python train.py --num_key_value_heads=6 --head_dim=64 --norm="layernorm" --init_std_up=0.0232 --init_std_down=0.00274 --lr_mult_down=2.0 --max_grad_norm=1.0 --warmup_steps=200 --batch_tokens=[65536, 131072, 196608] --max_steps=10729 --dataset="wikipedia_en"
MLP neurons of a small language model. Each row is named by its layer, matrix (up: input weights) and neuron, and shows model dimensions 112-239. Each number is 500 + 40 x the weight over its row's rms, rounded and kept within 0 to 999. Numbers have three digits each.
Before each neuron's rows, "fires on" lists the tokens most often at its 100 highest values on Wikipedia text that the model never trained on.

fires on: " |", " of", " have", "\n", " with", " in"
L5.up998:493522536479499541524595562559531421523447520409533467558571556490564561425518560554542480506507448534471545520578522499489440486434567553519458453565480552474491460437496543512536490538453502528385584531503565440501500451524487483540580480568532477481528554503507459492450497535524514446518473440451501494523537554497536444558554471500569520475518539504408536507498524424580577527541

fires on: "1", "2", "3", " War", "8"
L6.up704:438419452453532474494468536416485467452434480529400491471494629508505491448497503504525481493463529506460491558489534535506511531545538503407544506443480404547520537521546512560497581553506507495459537471485495504496539524505476470468511493476440497542500576508497487472515561488514514508414505600519456506546481523519463581552522476558444484570525556502507525479504530501475494445448

fires on: ",", " was", " is", "."
L5.up55:510474490498510471491495535413441525542570482476572556529454502456541502488521529506548497503594445576485489527506468463490505472460477510478456507566491503466543504514558562518564368434518560519462534472495514456555474441534436549491515528472501509511504478510483442560504470523551455488536462485506462567512475464479502492559501522424553532544462508566551562437546481553420553466588

fires on: ".", " |", "===", " ", "\n"
L6.up1155:471501420497467488463411517508540595533482464523509551414447480438522454453545450504563472505504527480492495556559544498511455534453414524462423483509439510552501474447543499557592580472465519528536495452570506459491584486511504486550466523561484570546545525471458555506409542530538573471488489472507542555543510469468435469434536527535523505409579525528515474509514559504478444485424

fires on: ".", " ", "1", "\n", "|", " No"
L6.up1471:410528513575568502549499448447463510510554514520450479533466584519449455546440437462491487542489494470530505528503505489593502505445551548517503446542547474447490480510528494525475522454454495510457502539499483484504462592484540474556453504538491544533500486472479516530555434527524580506525489452468551447477537466538505523548474511450459466524564521587504481536463478514471496582483

fires on: "\n", " |", "|", " not", " Year", " W"
L5.up1275:457511509478419435622466508472481504512510511548531440561550542556498524532456493520474479599495471468565423556523603527514540528508561629575511512474513453522461496415505550472492526543520485406466485534497478525493507534479535511552492573527575466520490522600584486536469436502500431582491529476525543570474482514515434484514502505430493525558538577522501460574505512547511513540470

fires on: " (", ",", ":", " Year", " is"
L5.up1165:486458520549487451514495532463485521543523494506540461536520481483465506450559600484529515429539440513404470522493435401544486479448464548476423448566568477548544539434525576497532434461504549589572470461535527492516532486530458506451464477545401449509456477537493501501491497497489430485525441514484530528503452471460551514547505583450538522536536497553518481518547454525470508471523

fires on: " ", "2", "1", "9"
L5.up2018:551576549481445563520508485514539413540508545571554478530563533484511489521554466562402478495464397548462444521470438455478481457472500435477565496500452514481427519578511485500474549487512443520523516479456519522453502526511521437526516451501479549534442501543472575480524492508491572510497439488589443484396543451424551552491492432505484444479492443540510490500392470501579472541486

fires on: "\n", "."
L5.up1485:481592539549454520472505488562524514487505509516542551451521473518510571468559541486537513489499559487456455506474573607544544528504521588504513469487457519545478543442528440487510433541454561532537515501568513455470507485491496487509481485475521576408530445491424494418454470510461546504490475535494475591515518510490554417499535530507456488487531421479483482512520555508518428493480

fires on: "-", ":", " |", " of", " a", " that"
L5.up1008:475502487489507541482496500511517489592447553495477462536500529499511503465516566533448485476531467562559487481445461503406421474501507481480499421459543559508412490466537460494484531507506464500471546592532620519562385533575576503507490508530548446529421497580554441433536513436501514450508468480468541518485504523420503496469469545450447541482557483480476495538464533520567511467470

fires on: "0", "1", "3"
L5.up542:451540441515545513497560498465509556525486503476505518521455516510460518497534465515509497505534544457499455534455568523444398541514601496442476469497476453496486488529507473476443544540539501419475482462473503555538456487493477465420417532499515589567499524468486470455543453590474542466479448463495471507543509503481490513584494501525470524538550536508471487494471548409440461482483

fires on: ",", " all", " in", " the"
L5.up715:535509457416545554506475437469496491552447532474509520539532473450569530529523454528542393504426524544537503568506514547470499537557475485536518546483475569528477502539455508510492495467516481529528568544475442453453549463499519514491539449535556536511564481532534495486524481504492523497436425473499476504434523504457524442493548533485427481560492571509530537509509531486444527436488

fires on: " |", " ", ";"
L5.up256:541513504484482474521502499464468517541571528481488528430596457533579541496470455534520503537520509563490546519533455508437512483438513537499528466504449477468444441474480517460571475521557516560581442538508505558524510426529508483520469468472493523577535455532491510487432482458440568509519528521518579505491503564515488467543529496499477497450551568456575463477492476475452488518453

fires on: " |", " and", " as", ";", "!;", ","
L5.up1431:514515530512493520467494514454501546524540452470529458517488552495542531480486518460485492520465543473498563467491393500513529514511472476484502592579494480504479569566467553499560465518467514485396557480544549539486484471461452520436503546428522581470467517474434455557497521507538479501492451450528442497475436525466497489553569457504523512488487511488508475456527450428487544456459

fires on: " the", "'", " ", " his"
L6.up1099:445453508509490529528555533534450530444462496473560523437584481505492448554515575533467516569537442465497534513554437501460541499471533474574520514534547538547486473518415512517522446504514505497502475481524542460537462524467557524513504493461417523477547461507518452427462515488571464538496481456489519514529452478428465549530535408529493452504454519554531511516545518450519543537497

fires on: ",", " in", ":", "==", "1"
L6.up200:553478526506477409430523521500463478516487528588525512527484523425519495493577509613482473471487467558551550478524506560472453487549440531530508576520531491422501446451459582523418482453476502533534521544521453447437484482431486489538546445582517529579477429487511468447536517460450560498478539492446499486527450506477486477479564506477509555487497499518517517436483483440488545478516

fires on: " (", "0", "3", ",", " War", " and"
L6.up1025:516527443557513466436508545523488591479531564517454542528479527489530494439484531513457514431516530474456501514512559518532460539506499540488524483576443511529457478523508450559497532492524529505511555540460467480594545462550425467475454495427427538511529539458464475450498490489475442503405481471466523492570429495569455462499523480436475491571480486540459461470538497520486493472473

fires on: "0", "1", "8", "7", "2", "5"
L6.up1850:465506517531431512530460487552488460540553503495521417555565528469486565488502550566463460478492449558482476468461416525531507491448454492532539481501475455491472570463616516508553486460481503479516515528515488477456567505507539522478501528484510480533403481464485479465568472536441550530601528477535492490530505480570503518481451548519498470451521449509520467493450566479540519552418

fires on: ",", " \""
L5.up811:494517494526474503469488480453539485482538505542533423598475508489547488543528484528427423515540411536469538473383438491524504514486462505506545493608494474516413531524581571472509403535522482496441536415453462485451464485538543574522507506474517503393510524439462504422501455538510508541496439530549474535506433514479464522511435464420504426518503387496534483512493474513415544439528

fires on: ",", "),", " ", "9", "0"
L6.up1042:405477440448501485497507576561478500484565528519512548428543439462533549462504536518405504508461484471442503485520535474513499502553441534499470470611454489459465481465476478553493577529517569551501505547458482501513469520555507529494517420473451488480499510479481504616569497499516481484477512491481427430474441475509518460478428377529498488549484562485478497497505546467581512439451

fires on: " to", "0", "-", " |", "'", " could"
L6.up1184:455492532515492482432546486517494504511508518542552455479498481474515493532418498540426556558486508499482540439455501532491483440495550520521447408459486530443430534454541580549491476539601466457600502611588535504518494483470511541467509510539485506516435488554486499505481474532452439515491513486497425508471493522545529499495503537519497533464530430456459514445517515508503461524464

fires on: "\n", "."
L6.up1420:530525535489431541541490537565494564405580526523477536476443453473470546482563575471532553524452464522458452446505516464579569512453513538491450537525534537487560534519507475489470526490475412463570448538466458407475510456512533532458504461559552528452477487465449555489500546473502505534481540530491507501534556511465521487536519568497534530458512544470507570464484510499516463507501

fires on: " |", "%", "6", "\n"
L6.up281:568514451520499442534434508538525507565496521525539454439504558448490543543539540523516607453506491598431551529464430511540489498475555498593529503480445524473476511491495475443487466540483522473511536540466489509567558453464490519525444451417619539548545442496541473509467464495542471520533517505572485515472493469517515553462493510513500486513478567481443528449503540486565474448515

fires on: ",", " but", " to", " and", " as"
L6.up942:501552540502540440500483524525564487571543522513455476503528455530503494467496562447555502514451495563517474447472504509532542520516468478487501571555490487504470446538543455499500465506593540450435551472477518587506509456540511518442499520485495523474509528477489456500532497469519486524430484494495488510530517496559503493468425557451484446538485454525511508456515471422589472466575

fires on: " to", " |", " not", " ", " the"
L5.up1034:468456468498495483503477454586559529475479547504473530474510486562475452575449592525517527614521430485565514505516523503553501487455596549575428538464471553555528506476489562529534505487593581482488450484552518561464511425502531467491501555533503505545464518447507501456527584466491475517515461491553494547447537471442504460533475442519503522500514539469564445535482531528508528479461

fires on: " and", " or", " to", " on", "\n"
L6.up674:589508488537564567497507553554478457438531499478487493408527586541508583480482425527521506499476474551508573424576526498513530519514535446407532459559483491572564552461529501444434410543458501485458510511504522474453495447502512540430531493470508511465534495464457460469452440483447431539510449464424487528512494531537550503494460478466465426532467454390508433520566555524543545462496

fires on: "-", " "
L6.up1576:533477557518549509489513565486511547476454456499487483412468461439499540502472458454504465481479526520466512475501472442482540412491509534408521465485451510433594418475567453520518468553476514550449570548521524513545508517484458509451494524482468504493483505477452534503543530529463454528510611500506503548567526483494521518520443443520531506455494491522500465504488520472559476494513

fires on: " ", "0", "5", "3"
L6.up679:497550498496550533505557451476538583446532517480398580454443504461540502499466552521521508521514518532485431477532490517537467494539545483480548431547514495502454562539510500503553512503526479546511432485517578503518486510562539468499463534476456449471478532524493485465519474511468467474564582535505501428553550500538508472469456512484474511538512600531547490605486510492540535499396

fires on: "2", "0", "1", "7", "5", "6"
L5.up1167:470578463449517566556518472566482494524537510488484516437433558486464534474431500558482469525470490510472550531504554514522484505377534488495460501498542478466540466525569523545471511535463587471490551419456563522495557467491480544544453539471569439464453534523529513528562486471505545488556549441521516507521536529565548476545513452528515520505527550522507474475404518473539448538491

fires on: "2", "1", "I", " I"
L5.up1004:556494447468452489544531493509507525583478497470526516534493549466493548480462505549436440553486443513460474556435466438556491478492453565512495467553503459531458643500468492557479522464490501499431461476493508469535558484499553543498506554550494546516475473523497527532509516404467586477550518530479526534494512512639520505475451518546533564547521480543504493515480507456520584465505

fires on: " ", "\n"
L6.up101:516480470471582483513480514505453527533464467479480511510428475495509489508449478491455494510527460518532531461499449463506529521537445568522501577579492439493506479466521416542486474543520495478454554483549512494574541520498484525491515430483424529449521494496487501484526516551482482427474394489542500507554533520470464478536469517531479500467548532570469513489477577527570493559467

fires on: " |", "."
L5.up1526:552476444536582443542509532484563539514460554527494501430475475490532554535417425459574579481500478572494582464506512471521488598475517544561509527474502511477435457531427406491523425548544544569520478532533526492563514392498449477569401525495497408590520495471498510514483474556431526557538499500534527495453528453537516438513517475475531479428454490507451458565542513504530455569456

fires on: " was", " is", " are", " not", " be", ":"
L6.up812:553474562546556515459531503520534511544580523493489474516525539443467542500533486532530528465456507523466485539547490518504467493488589507488486547587468469547529536483516466511498427441562530459535470467443482469600492521480439483444492528538510524479493545422503620531500492488488492418544445525453477561466484516433529516549511516475572522470522592479442495516475530446499476543497

fires on: " and", " to", ",", " or"
L6.up1551:462514519493497470442531506535473505482579547548456525469537491479484541498466562470497536512494487446507467521464576474513492429494496513512488514499477529443520453454425507513490439555508493443508477498515492465511469526486583457484465488485442554480528504563500524504522496585519452512470455418486506482585506528513494498434517453505392493561516600517472453459560509482561534479561

fires on: ",", "-", "ad", ".", "b", " in"
L5.up1672:516469511582481462495452550560503527462527550540514607498551475485514499539485396440524550421440484532527516462501508580496505500543467503458476446512529470440532471448495468542506510529500465573488495514487477525573480500429538475553450465489500483509510468513492509477518487509549571539492451474492492521547513473469433502502478510522505431452441584623354470525528403512489518574523

fires on: " ", ")", "1", ",", " #", "8"
L5.up726:529473507494493480468532507495462526541441456486496480471449541510545529546504531506503406503478560614481426486476511471461516498501514518507496471500418396446565447493546456480464511506429527555508539503518482514476421493473483546523509560586606515420536547418498519596543453449483509477446472489454536505532431542466428455560486418419495537499414457389499510418498490502504477421590

fires on: " ", "1", "3", "4", "2"
L5.up2026:496545503478572555519508472491475506540490549497480482504467510524487455381480529582496475527519526557468497515443532504531489521459547488475525425565553493432456516486552498517519501489507469544455551487536474545505522518502533500530534516368476529521483496501400494477520478426518587434558526502531530467534559516530474474508461424557517500509555507462504452548451478493533531499472

fires on: " "
L6.up1442:480533571534518606497545495514479517534537491498439510513540487477492462577535490500579498503456511521541489456492453443494509451549461495520558516539403561512499520484571518507515507594532562483481542562501531544498435515518436477483501529515574397485457493524457497482513503482432469578503478577477579507575573433475522458512481440537451527544505546537559515537537490467455455538471